Part of a small language model's weights.
Architecture: biases, ALiBi.
Training: a variant of Muon for these matrices, 798M tokens, 6086 steps.
MLP neurons of a small language model. Each row is named by its layer, matrix (up: input weights) and neuron, and shows model dimensions 16-207. Each number is 128 + 24 x the weight over its row's rms, rounded and kept within 0 to 255. Numbers have three digits each.
After each neuron's rows, "fires on" lists the tokens most often at its 100 highest values on Wikipedia text that the model never trained on.

L12.up683:121128152140141119137129088155083133139148128175130140131133130151101122116119144113120163071114125163078122126113116161152142122132121133105137157123118170160142109137087157134104142129112158117162146118122128140170120137107141116140103128141112104145177133102123119133102132131154077162157120110129129128130146150139111105152148085111121140120139159137153108104112168097146129115143134122117123112172120138122112116114101144098144107134110139098117168120165107126133136176139169167128100130144191125156137126099102079171101124087121156117131074119172149134132120097110054157
fires on: " K", "th", "ba", "man", "min"

L2.up764:122127089111137097159115139118159119140120146135146100114113119118122110148142082134133145125123137134156143103127076118150142130179142129164154123102105155132112163102128132109123093165116148109125140127073148131125126155103075122164143128123102132143087136120129100086095128091143148123141147156085098169098147099123094159136121151092127147138164131087140119092131135098134103127131126145160110154107124134113150134104141144161146139177139095130160124129147152120110162113120107135115094177129141176162095101153087152141089115085157187100170131125151107153132156156093184072
fires on: "ad", "ite", "ar", "ver", "port", "op"

L10.up475:112081117175095134116108155133131154126138127156170082111081123146143127164129147152100163122107159115093120158144116117135131107135142151141142124107097093174127137100103124135144117120169153110134139127142114131188160094127129124102115125129130109086133117158142171140135144121085096144096092110082141131160127151134118152134149113143111080140083146143142111167121118115132124138101135131156106115134169141114156149189116137107106112135142123131196094084096142054138161127141111140147153137141110127125147109151104104153126122122094103132091104154160123156134133143163157119
fires on: " d", "c", " |", " the", "lo", ":"

L3.up681:092168152146120086117116156100131123141117133141111113167111118131117170123139149100126128126136106105155086141101150117134162159147129158111068116138134127099101142147137186178105115134070098083152114116120124140100110110112113164139135119126159098094167141142122142100106141148144150122097139110139119158105087079122113119103138138122175183144132141112117124127088158146129148122133121126113121113128153122121132162091115157137149106123146147125157136155118114139134130138131130128098093105145151109128098122157111132161148105148119122116171141136125134104126155167141118118
fires on: "o", "ch", " of", "w", "th", "che"

L3.up498:127094132129124121128114091192091109153130137136138133146128124118122123106122123124143123116133114141116125165147134130156065129132138098151109080147138142112115139132127134131092144135144144091140115144140152144100130115127116202100117126121157130138166097117065151112096133165125086122117083122123126111171161171129121183093132139142101155114118116169107101166142117128134119117118135156122120140128145109113156111128125133094119109149093107159129162135100145127134153072170154128143135137155122090180110126129110129124131132194085091106140134152181126112084159147110099115
fires on: "ed", "y", "ly", "red"

L6.up286:111133148123085117165135135145136140118115080162161154182094119132131121103104145160125161121134174134072101118121146138168138115133177127128090123116101086180127149094152120137116137114116111128096107098147140111136143111132139109067123152084122118109135098116142111177105156123099073139095154100109168110139142131112126148126125112174119142144152080123159112103132108123146147132124160139122139137162175124132117151120125130121130102136200136111101147137148157119120145146083072161163169123149065133125117096157156140124142137138142144134117136145114152158084110138093137111
fires on: " |", "\n", "i"

L5.up354:132162128154177144107160140135153178107134096097176143141123134110111145090086117147146102161098092150089151089101129164115153099131141102105167134145136127129129122132084102113178140128123104100106108104157137139136152146153131179136107163119145118127162141142110147146114077144090124123105159137120165154145133136107127065117148128116143115097118090184126112133123133113132131154162147133074062127114164133112122080121147125102120150148171164127116128153135181108137098157176115115111092093132110138152138124079141113129133120138129097129107191145146124129119117146122147146
fires on: " |", " (", ",", " –", " /", " being"

L4.up894:139160125103132095132125108160091145133153087133140103154144119136123093124082127162141128107135133139132163141131142116141134163154163124158132122168088108099104160106177109171129105132125182114119099095090125123099107109156129110178145114177179143123157142170122093148110074150086149119113109087122158136119111129130119098105096165123086153092099115134145123127151110137125171153117113114113135153108140142155097147115160110127115134148125100151148132172115130105106134149114125105102128133170158107189170142150119104157081110158122167131123143107143134141158117142136125131
fires on: "or", "n", "ic", "ar", "y", " were"

L12.up782:129138116149141138133141144120160128140104128085161129125147142158096125152151138155179142135109149117114120066134119135152154097142143150167145137146134122133115137140142115109105071144119097134143148096109146098145121148120133103097153142124133116125115124078119117120155124150112137110132126118168147109183124120174146132105158086134141152145126129107124137111124099121152146157121148131134204116126143153066144137105115108128128126113117128111140111110115112144137154115133156170126128101159122184137141117103133097072093115096122126111122094114160131103161142108120118114
fires on: " New", " Di", " Th", "w", "'", " no"

L4.up376:139104143108161136174138125102082157089085115159190152151127105096101120135157117083116139118171102140115168168145131138121146113122149123166137118115139106133127178167086150122163143141162115118115116113108146135076136117136139149133150114094153138154082109147156165154121108120138081086140127152154119120099119108143114138139117106116117109151065106105110136138120119159114150103128114112146110115133137103145151149157148113156078138087152111163143148106098109136126140123164132149088149123136145121127088087135126098146117114137154113177084117102085086147130115111122143116
fires on: "ly", "s", ",", " well", "ally", "ver"

L2.up63:111138119134105163147138123183155107137173112131141098132151156134142134109138101151101174134110087124150155149096159167076120115122105078151128169151135105126155169180124149119138136098119120102134146136160098123091102153133133082155132103152099118109129122103089134155121114101147118116127124126118109152109096140094159125090134118128102116127150133137125129152132122111136128131136075128104142190140055175133166139119153118140183102170135137110097082086125156114158188132091175114184158132144150114122119105099123135127125136122133159133118116147113104114121138132128117156
fires on: "s", "===", "ter", "or", "pen"

L2.up799:134145119133133120135131129106150103175160133101153133119122097108117189115148147132153144109116197115110141159124122107125109141126147134106130129124126185093112141103110131140141135151125127131152160141107132153121146072106160116161171132123114125135128076132150150148102158124158068115136135130126119114114123081076085103131162134152142160124131155162099109111136105133134154144137154134144092145102135130104109141124145117103170133146123099128126116108110150127172119143153168133186115129110113138091117189113139064081105080151104130097149172157140107141120099118161162131
fires on: "g", "r", "t", "d", "at", "am"

L2.up768:160109131160145135124132110117112146122133139165136127144121128138188107145168106118100087130142151125143122144130128119156132147105157135131130113161116145169129157152128124104167135124118106155093109149172138153143124144157129120118110108087142157132065082154176143121146147142108127115159201113080120118114142137123145112121099135088124113126100118102120121143149118111163170153105142157105164169120118131127140151125144096127123123116126132123100108119087150099127089103126090149159099137178135101090089131156108123106113157139112113179094121161079076179101085141139103133
fires on: "d", "s", "ly", "el", "ation"

L2.up580:125161179119117153140107138126153162140103165138113131107148109098150141136141140136116156125140160128122094128131139175156118149119108126117123153127131160142136150126066096165159144121139104142169110115115147137112118138133103130100143183141109159114139108109147108090088079132113133094104135129149127177108147157152123134130110137069117146118114077131102119130143113112083143142127133128118093122192131126105096174123121135070113113091148097139155139137123122111138139104197140112140154151134087101130086117135137090132141100117081151188084092159107143117149130110125078096
fires on: "s", "ur", "z", "la", "t", "our"

L3.up95:141108135136141121113160121135111119126140137155114160176157130156152119144121108150160132158132121129145109164115146110153117170134115130113136102108147142141132131143178137126103148139152113093139174177115138140122153116156139100158113133101131125158087125144102155092176119156145118180069142153143094083137170157125162143119143117097140141114108101156141148150160156070117107118112097145141114141109086096095086121150107068153133138152136156110137093118118163128158128150118112128123124140164080151106101109135126113142050110134120123136052142113133107125127111160175140105
fires on: "'", "y", "a", "land", "les", "-"

L7.up68:152107117142139120126143150131084133131137106142103110137120124081158129095114105133108167133121105176116123145098122175166135118098179098104139119134169230154123111150161153108132104130124111125114139109143114184122145124112146105134116153160150101107144138123131137116161153159059115123123153160110133080115135117053149141168138104149112103144095090112138125139138111167167141097141123066182139141151098128125174135119168117153156155117101137143106095125089122125152093138142128152144107109140098099115089150118122136133125134135114134141167090130172081131125161096134083099
fires on: " B", "B", " b"

L4.up766:073125137153155102187153131067155131105116104108148105135133144200100130129128090132136161131090106138090154134137139119163102147094093132141143091161145135147136157164133127138118154155120127128150114108110108159144134111132122097149147132117107084117126125155099171114132150144148070123153150138133127133125128112080149144130125125144133129140126149145118138120148143105152103141150145139099131108119135184113107096091142126125157128210101111098117092082099179158167126137154099143136159101144082131077107162126178148132094105144089129153138088129148159113112135091074168093
fires on: "t", "r", "ant", "s", " T"

L10.up1005:130109110112132143106141159153113151107098134133140138105148129136092158118120094112094103079107096144106138116114133143193099178117124076169182116130098113164127123148134122112116123085121208131085154109127109103129099156109167146142126101105159144133111110127078120080147112085154098115110152122127119126110124129141138138187134131126124108151152155114119106137120142151122152132137131151104150132131130152125114156137140174129099117120121107142090145109160129113156107163151104147147186095099151130130135111136138074113081109157142145122107107086144104109127135118136150112
fires on: " E", " ", " H", " La", " Ha"

L6.up888:099162115162137153124171140124116142117118147115091105104134100133071116160104142153174154099133145130088139182152110106130128110146145096087101123130113136126133106135166099100100105143084143098112167101127132164121142126143113122124109111106138127139103122124171116134131126115120144137126145147133090135119147117157101115128123190091080122161145129138168161110110129133099179117092125115121176123092151123162129153143127114156137153166127122157116087137067135151172169123098131168117138127050148161140149114116113150104136133141090157193118164086111135154123161104147153101
fires on: " on", "born", " On", " –"

L12.up421:128160120120118117121142135086120164093072127131152114147141089124111145142106164162149142139090124181072121110111136071116198101144142125135121124125128133157100126145169129111141158159158154128149100131179116094121161127101138114108140116136125160111122114165140129119130094125102095118110164104152157132125077152106136142158141106122124163140138114157123175116093127167090132114134115153152173152133172072115105092098119124093144139137148116146123141131140151092131095116112117154123151147129086142144090111134151158148137121157165109139161141138145121088119158123116119102
fires on: " the", " |", " of", ":", "The", " The"

L12.up460:118146134080142108093147102142110108118136119126147101126161115109115160124125157157106139119099116181108114138087182117125151120155134081166099118139088111089130162125103113116189072120166160135054151140159116105159102137108138126135132134100108133106160154125077121142130136182131095092171172143128121076174135129163106102103104115125107159103140138170136128152130130142139136141147165122144098134105137123118160118141111143112138128118104151199086156129088134131141131100131164092123122157139096123109092089100116153104119132108123140114115159144148134154102103162162100097
fires on: " a", " A"

L10.up16:127130075159175147073127115151145113116158123161126119105103115134096122142100108126147091132105123124138137140140131100106143149163132130098142115096096130151123131103150138142155144152138151143140148133140087142135149075125085166141184133097130131065178157117104169130152082151122134133144085095116103115118116108096139103136123134123085118113131140130149182100116125127123120129075114129107107128149128140133142108128119139113142132134162133135101128114133135131161134084142120145116151119174135117118144172101158130127144118114154115113151139116108172108139206147116146099
fires on: "t", "et", " At", " at", "it"

L12.up212:127110116150159120158115155138086128110187125126114095116131086126131167105123157192130135099119089166080115127146109124131123131141134096143109137111155152128120165147199120101138147130156139144124109157117099081143117117120101182124134130106120122106147099161085094081075161163109125122137134130127169134134121148148158098085095157117149143122093099159150139136087127133133145146101139100171155104108097122147165117146141140118139100126121183184190136187123149133124104109129129082124150143117121095073121124140126141108104160133180119158093086130106139124107117139146151125
fires on: " a", " can", "est", " U", " M", " to"

L3.up896:127116135122131094143139123138127110132097136143140158111109096122095123136148125148133161129088142093152161129126119106131123172155173126165111135136124126152077119094126165138085116109127165176092108118161152126124143118082118099104110180114101156151130141115119120159128156128148128142114128130130125145105087161147079131099097124163139139133132146134147146140112111064171156141123114110137109102107162078121137146127110136178142149094161117099092149150099161166122117148100138128104147107118096154084076130185154082161108133105108149136105106113115097160104171112131112141
fires on: "\n", "e", "n", "ra", "ge"

L7.up413:110110115131094111140151193179106134111114115097152130112126133105131150103109114138126163131114088105084101146135135135162126132118134116101158161116143104126147120132179111132134129126134151149155110096143113152173137130159135135134135127095154111135122112096159131105137119168101104109144153131093098120128141104109117116163091124123138105147093104126094145139127099113102157115128101088154113126152124162083121127105134117100138112182128146130126072137102138105117106116130112177098139102139201122102116139079109112138086113106087119143135137149112125128089129155125117150
fires on: " B", " P", "d", " student", "in", "ad"

L12.up69:120162122079139130110140115125086158090158129118128063182091132087117114139115141129119124140134144129115092127118117133150125106109130161120123132124151139127109174105108137131160073134164155122080155097165101098143130168134161146145153112113080130121098129155124066116115083175148120120157115139145192077123140148122123126138139125113093164174096108121152141187084102115213120113125110117127132102142105122121096123131164116100136083146111159125138118128111114153106125115117114117105110119138114178148125106130134116103129133137124157180140117180137097139174160104137142130
fires on: " a", " Ma"

L4.up694:149140136136129117125122138114122152129153100187089116150097148166124106168150137105148143124107114132139115127140132122139188118154139132158117139153142153154144157084120131123136133136092128083135088129162103114107170131127128132099087144151165117103153069122209109110131134150112122095131129091151093143131123096124151137115135111114145147132114121115159129137111116114162170105146134086090150100066122125164162144091108127131102098121147140129195119125153121143146109167125144156134117168149161111101115093105139146156108153166136088095134108126121131102149152133176123142
fires on: "s", "o", "les", "==", " of"

L3.up2:151123138119121150101097148126149106152124107151157151120126159145165095122148126138169153079143113180099143167109117128177139122107130116137136122120112148125111079161130134095111132107112139120130098112172111147129108164067084154124167149163144122140141098120108124137114108130112153145142099111129117103100191159084137146119090108085104101127202113168153095110158100113099141122103132102136068164121136148113102142149137131075125121124143095172135094120099102174114137109112123120135159158172152144143088148130146144117167136131112123113110138123147139156115128122119103133
fires on: "ed", "ation", " |", "ing", "ion", "y"

L2.up918:138104067126139116098131117170131116113114154154113167150160125108138153163120143138162099138121147108159134127126083159113150120141112155129112123090079120160117116124131149135132128135107139109142120107127134126096156100178132129128093181154134144139085150167135093114109130103116157132171155055125106154101139187130117122127095128105113161123159128123105127127115138088142122168110142137098146121129099102133121133106126149144165124125120121164080172098096155134110114148098158123149110081108087140141136137114062138199127143131099113149069133095151126128115132142110111130
fires on: "s", "el", ":", "ity", "U", "go"

L12.up621:144105152115077137140056110083144129106119124110127098160138145161096103133090100122133149156105141142153112107153086075170152125131110163132148143152163128128119147106113121101144126168099125148113125130159087095143115132128140105131150140087140083103128100133116089129139103127114130130113120137130132150109093162123155110111124128130095154098150108122111156117166152143130142099100128129144126197170118143102126164123111109119122110111087156124140132105125122125160164127162163144103130107138120126180157129115122165145161091095061084200157148120137128123116137132132105156
fires on: " de", " E", "E", " Se", " the", " De"

L10.up762:125122137161124162130121127170093141178105142129129112139087128119110108077107113121127140098125161186115104134165148138174130096112114109128101114100169152167172157156121114156164123105155080165122103167126140150126102120107144130143164101129183129143151132109136120115136162160131138159129113153098121148141106101124121108111113097124143170123115163123159075107141106134149116105067120112151159165163100111130153081126146116132136120144113149111145102100189115139098098130113126106157124137130087075142088129111149151108127137118140146160168115144133112133116140117204101155
fires on: " po", " Po", " Ba", " Al", "ter", "B"

L5.up715:117156111141108132112153135161128191141131152133117067121090122155135127107123158122151124139144135152100082125092112153111147107136118076096115169135117108144142126165135124136164077134130122110135120108154131143144154129102144186108139128120166140111139131155110105137067120113101129088090169120180119133117130083104165119149128115130107118134132117167111146151142115158113166169147114103133085101106145160157146143100182124110133131118132115136141143150157158088148086142114142094106094146151153129146120130136124149106132094109152120094124150165136128150141167132111135144
fires on: " was", " (", ",", " ="

L7.up447:122134088118131109117142168155103142119098140115121123104131116132156146126113144141124161137140106118135166161118136126139119146110165105141122088099142169135128154159121139135124126083106128124117169171155076093115134141148134176153150153088134087172147096129127159161101102128127124140120100135100114106087119114129134155108128123121101114159105123100134107169124119174154108117129093115118111113148112140120172161116172117148096132121104170136105163151100117128135166137147142160122126103147089106099144138102174163092143086160114129145109151191166100105138125135137152113
fires on: " m", " f", " h", " b", "m"

L4.up558:059115138153148151144112137088112105077152108162078116179115125142078179123144159114123130114159151124166128152107113134152098146102110125126131121148155151119116103104120108126125130107113194153148139108136108100125105109142155139158134129104152146130124100159166085144153157174148111097112118157108181094162117146118135169145136156128134139085178139135141130164151108080109131107141083135156106101125116163111111151130144124135125112107157116119164114089130142078136148170131146136119161119136130086183128139108111120169148099120083130087104098101099096133120125121120085142
fires on: "g", "s", "t", "ho"

L10.up800:132121109153142126121137140154141094163142136126121107184142118196137112119121161113105104120133113132159139117156113097147119105134110124103127112178126119141185140122102116126142138133130128110107100120172169132102136107119136091141131103138114140133081131118121067163147154101112088179126073116153117138127140136139139114137080156107116144106166120126165140136153088111140181112060104158138143163137130137134127137116130122087142127118106117114127145129107125106075143083106120087095137161149118140133144108125148149180131102123084095131195143125174129115129142161121093134
fires on: " de", " De", "y", " type", " number"

L5.up35:127091113123121143162160122124131102126118153119139116084118162101165108159169137124103120157164160162144114179131123100075136136100113121110122141099085072138129115163142123135106145118115138146117128140154115147165162143098131178115146128170138120148112113121071105088121157141069161154153132137158126125099100113120100087126109136188161105156106091182107110116138118139139120109127125120098111139118118112132056130117128129134128182138146155143162134159099148175138109134122111090098169150136161153115099121134150171096119161128111139152127092150126151132127143144137166145
fires on: "==", "leg", "ot", "ci", "et"

L6.up919:086165126128157140109087084117109156125107100151139102116128074125093093144113149137146153111119175100104125104134134138113153128160149140120148101113108164131095141127122096145122106152120125131125145131135123161144123150116145129128141117109120168136103102108119148146118121117107186134112136146095134140151121125120133122101103132127090117079176147121145151128122124152141139084115123094101149092122169162135156190118130125094107106134135101110085110106113122137137142133132122187138110158146155173173109112165130134166149132176175083120184142111135089149149136082119151101
fires on: " on", "s", " –"

L5.up862:145128105144124148147114118170112149053104144134117090107158128127158134132119165144126173111140109168119112127144106118119127128130104119123162122123071146148134104113178098116149097119101146100106109146140137120117136166116134129142127089135141135118154117122059170143130110156098099074156126114104126119122118123115087091161159150127124110145113111125100113120129143135108110181154112125116139124085088131118077151151128162109135120132110107109149154145137130139122144158139148132132203110124171223117145075120141135116146118137107126092157148131111158162089130151089181129
fires on: " It", "==", "ot", "ver", "ip"

L12.up772:117092128128102168142099156096107085144118107126100134110084115141139178089154147157110107128123125104133116079124148170145118112046088116113147131168115197137142117153139116124130139138127120131092120157121102142134185162121101103085164085133155118109146127090157119097148114125120119175073137115127137114109106162133118097127148176139095140126115093142110115105147120146152152096142097135134152153122125127114137137098130165161178151131122134168142131105136164071145113157103142134125135140143120130091098136103128149134136169105142128114172118115099136118151108123122125133
fires on: " T", " St", " B", " W", " Th"

L6.up992:140074111205113102139166129088121115143141127125125114140105138081106152131140115134158098147102155088138131165087102121102139137146138133108142119051109128135137127092142157182127128128093147132130112096119152169144122132136128129199115188121140087138127087117123139111121129143127151162112161108111155142110072107116156081108113080101106129117138121104109109180136076112153147171152140116120101157106106085155110148110086141128127106129130153157115076123145153120136112143140145142138109123119130132167106125122154113157123158181166145110126138137161080102128121147101127135
fires on: "\n", " |", " of", " the", " this"

L5.up107:098104115093109163127107156110140123123134131167122141159130119145156128147103123130075126102098162119124125133166139063178132189156138130119150131104112103110107170137087157124121138145116116107164146134119122131107124139141188135148141147108126126137167165136103153130126123115109103122105123108168124128160125147080125146152161151111140125090131082127108157153146141108139117141149143131129138142148055104132117108095105106145117141165104125149108104127144140080144145141121105145120141153159107128161098122093103120112176099120117123141115132129150126125147113167166126123
fires on: "'", "’"

L5.up935:077139154148125090139134103138126146098119128136094133133118096106080134122092117082122132114090116090096132122153128080151097102166168098115135102146121126153152093146166171136131144112138174143104138116161135120118158124132136111151111134106094111062136141136175081091155121153180132181096120147121128099140139117125098135106151148187155091120138157133131107132116148121114160110144112112127097151125132130155146112098130074149141147137095132131106124132122129150128168115106194125176104121116081166131113185115156170171113145109116143140134130122116137160117164098113111105
fires on: "c", "u", "ic", "cu", "gu"

L5.up48:061106069168155133165142141107149130120127125131141137117122075084106120142152121102089121149151114123147111163136130139141107144142115103084106095134148132121125157082124133133111152149083103148155118102124111135137139116150108121129172153117138106139093136150112183134142099107094119174128124085083118139082146142112116126175124120166117117112168167133135120156116137123106185127124130133144160088148124165150148115150143122100164161170123132136156120116113147131140108142152167201182093157167143150137135154092165121116103166130117122119161101167112121122151151132110153112
fires on: "ar", "t", "mar", "et", " Mar", "p"

L3.up483:151120170160080131106126120123093128167123064113102131116120110137113144133171123115121090111159125124158129092105089118167134099132138137129095136131122172088134139141112080156155129113134130149116151105141087133135151149171150128125136134140134146106122147118160095148146153165149118133150095132096140116135132087142132182113113140157159129116144133112092135114106153122099144144159125153140137130131143078117173124146120096148093082124123161103140155162110139155168153181137186159143124161115103129156103096122178102140142105148106137147116120092087098141087143152135122153
fires on: "d", "id", "ri", "g", "s", "e"

L4.up733:116142104137140106134121094175125128143145095132105116151122088168126115083081117097153105128157135157119078145155087136124136133120133134165102130088133129132124164121113106128151161160122133153130085140096123168127082118130114134137149126098166096110114136137104142180161152127102197102126141094097166097143108115109169114143164092124113119114127143140122150117115141097120112104165124118108136139117146170118152094160140160185122107109178149106109109111122119126125139204158122141145115128114109139099078173118152131162152084153141135119111115113111150095096131130129114124
fires on: "ra", "ri", "ma", "f", "hi", " —"

L10.up134:122146125050119137109123117121145097176109130118097114121116103146078133136096117123165125149129120149132161106133096137188121146152138115100121142068145142109123169102113179127151126128152115137124152123104104117179156116136125130128134147144139148060085175137080153134126146128160115146093147173141115105125116170139150115122089139093133117122160099144082155123156072129119122158139152095113131158058149125125159150106156137154148150144132135094122138140108116141102124083135124099100146107112102134127118138127095120095119128128149122103094160116129147114122141161098100163
fires on: " from", "z", " ", "an", "im", "s"

L2.up885:114143092121161175156106096150148092126149137143145152140125133125123101132144108132163121080117157131156125081121127135161138160185074101148090128088117145145128150124124141137118150150105149127134155092105115132144182111136144108131113117115097135116095166111140114161168126093171128120111131176117106135148109130094113128170110123148177142105118110059125124124142169092143144145110135141148095114097140144141120126072090091120130165117099104141114133134111133148111125172095107133113082183154124098154128095084135127163159141150088181110180157090146141146096144136125172112
fires on: "er", "ad", "il", "n", "gen", "ver"

L4.up280:137141131129099122124145140160136133118167113155170135100127101111131112096119116152132138103150138154134173108104092131134141136120097082124198143190121115075117124121120103114148121127119165091173127085150140062121086126137150118162169126117090085106157113148106136145163084149068158127096155110131143143145140156139130117098176143144144142089142135130144128142150114120098137131093116171081132160133115132118114110125145114134166110134107125161130159102137157138174165133102137131101125120146144151143101087140120157131143139134114088161146118133168126123130104110095133161
fires on: "an", "s", ".", "or", "ar", "ca"

L3.up389:104140132126140126156122186106103142142151128161130074104094052125097087153096132168177094073146134141147149132125132132116115149138139092177087138116135135094164097118140037137147127150159136138191140156134131146144136142107143110161134158116138147125142140126150154106088110140112127094111156150109133124120117167145144155135145130124128119131135131132080122148127165176094139141113154116072121158108145120128097175128138154109133143139136146116141139110115142138125135135130134102125182120125087123110126122122142126125119131088133139142100149159149119118191136086151074116
fires on: "ro", "la", "t", "um", "ure", "act"

L6.up389:111134102138163142094161122097152108125122106134144110170104110112063097111084139147085116137120109103119154111114107152095142122162138141139120134092119137144131143110134181140162117115094119098153132134140113140104102131175148109113177141147145096100119164129151113136150100126147169123126130154111109137087115100103152119149151179121129118157150167138146113137122178121132162125107130101072125123140171125137097175117125101114144134141158131101136065149174131151112084113129150131164102130142148136142128129154121141110134141138140099065131126121128090139133123103113154074
fires on: ":", "t", "p", "w", "/"

L12.up816:120078138156161075101115134107120109118187159167096157124102148124127129169121101130133157101081114149103100126186079128116103127143098129135143151133104131120132101115106150086177142104106147121139101124132109067120153111111140103101114179171146126170114107106114141128126166103079113148117109115158128172148116153148134142118148118102116125145135128146097147131098106137108117148087152112131125143103177148137109119096143154127186135141112152140127137107172087136105113112089114103100124166135134127160092110121171152162119161160098126095111125113162158117180124104149149135
fires on: " de", " of", " ex", "s", "es", " in"

L10.up266:147073169130142105135127141123115143065151102129060117176104143129091098106160118113108133160105063105114113123163089154153144131129122119135168131145147147108090114119147121121127131128174124133143129150121107129183095115121156159112124194090155123115121108152155136122129090134101163162153101103130128123168135188121166105122108133135131155123107146122089094141138149109123105121131111123151118166159129105096168109109127115142096152078104150113130163142137122126148129135102149072132129126139144130158177177127105128144115128090144122095091185139121082117143179150157114150
fires on: " Se", " A", "E", " se", " E", " He"

L4.up395:091161138152144124162089096104160115105180116160150138128133111108127129105104087176123137100123120105116111111117169148147145123152110115138114088119085121116151145155113109116180125144139093157122109079144130091134136119156126113138140130094125106108175140153160133123102093103118157144122124101105108076102155163123153123152136125123158131108095158125166141120127129124101118115107117119131143115097105189123071134120128149133147095131136130095097127135134145151162195137139166078147144085147109136148105113119147099151153163138125119197089157183155145125125136112160135153
fires on: ".", "==", "or", ").", "u", " =="

L6.up44:114147130162136123124160091134125078121130149126104132133145117138157197122091133115091093091123123114145103115124129075117134123129185098136170115099132148095150136127121098165094101124097112144146128113157186124122110175155152106169114146155098131115154158169142151123108122126138130150099157088127130132098127115116110167152128119142127097129082154138109109122128150111129092154124099100137103110120134132164091087149162079175121163105121110139132120125093120097145141123108133113127134151105129115159106158142103134151160157094142113123120159147148106126139157103129137086
fires on: " for", "-", "c", "id", "gu"

L6.up66:127140127155137175141120111069115130126174117140121089141135140109100150107127149126150134106115147089099119185122160086100142131125121151130171116126153130113129125114166115107131196087150164179130148141142133133143155129110137182076126158125132098084131087154103111118170138144159131138136120144100133131137136131163143114124135103137148137139116143123103109101166103089129138121150151147151113170198115129137101084099102127141110129128161115101152123115123136115140138151122111128133131108171096140195091098061124115158112145147097090108116103143124176141126127105150103119
fires on: "s", "g", "v", "il", "r"

L12.up524:161096138155100101111141105126146124109136104124104106154128106082122135122102100129112111119132152122144133152148125133100122132144110144136087155136108135096151126106132137137153106148119134146146138136128122160129119106108191098105116088160145145140149152125124117102112091132082131176083132133123115117164153131165143125129126117129148109123151132150096122134160110159136089105090095126149148116124143163132095119119134147137143130148126098107134099109117167135125108104134145123129079109111161113168102166093144169176136131089088139136120136141146170123136133164075064119
fires on: ",", " P", "ite", "-", " se"

L12.up963:096106117107154096139131120106121135108094169131152118115110116101133164179138110107138146109123122129136149129131103089154137133179127085152121089118158128137140142135150083091079117139120156161131125120129105152137105178161109117164124099103162106130103116153110085097126137101115150132099132090081091100121127136142166110127130131095144133101116142123117106117121145134096147113150124118084170155156136128127134137109089112097129126100125142134111135130166072130138105152154173140117169129088115109139106133134123112110144115112168089116133137149146108120106131137124072184
fires on: " to", " and", " La", " "

L6.up951:112113122088137117097155136160170172098137108101125125127125119082134108101112152114135162125126138156115128159163099123123140166138093072150109142125173153086181145122140182087123157161118123164102159125098122160125142113105116138144124114125166134131188100102121128152127155108150132116096132126128135117120163122137177118127107112152141142128086137155135155118162101113106135093141153135151174125166142102136120149082164130130125121146092121146113130148133148120137140130111127142086100112144163088090105130157106085130124125106094123143134101151137127116127134119115024137
fires on: " and", " or", "re", ",", "-"

L5.up278:151120114162143102163142137131093107122152135122159130124115151089120121128154144156117114167108158089107122118138100120142129148106132109118133170095133130129158126128063136124128120143096119153117142112129132155147158113125129121191151154070137095102092126110142145134136128149157159112078129099101085106110099143111167092133114165101141164153108099125115109160155099124163154153139140122089137103119114175114103129085142129105129086105110092149160145140093117127094164109140125174140146196124097110156147122137125131111114085103133154183162190167117172129095131097106104138
fires on: "\n", " |", " (", " m"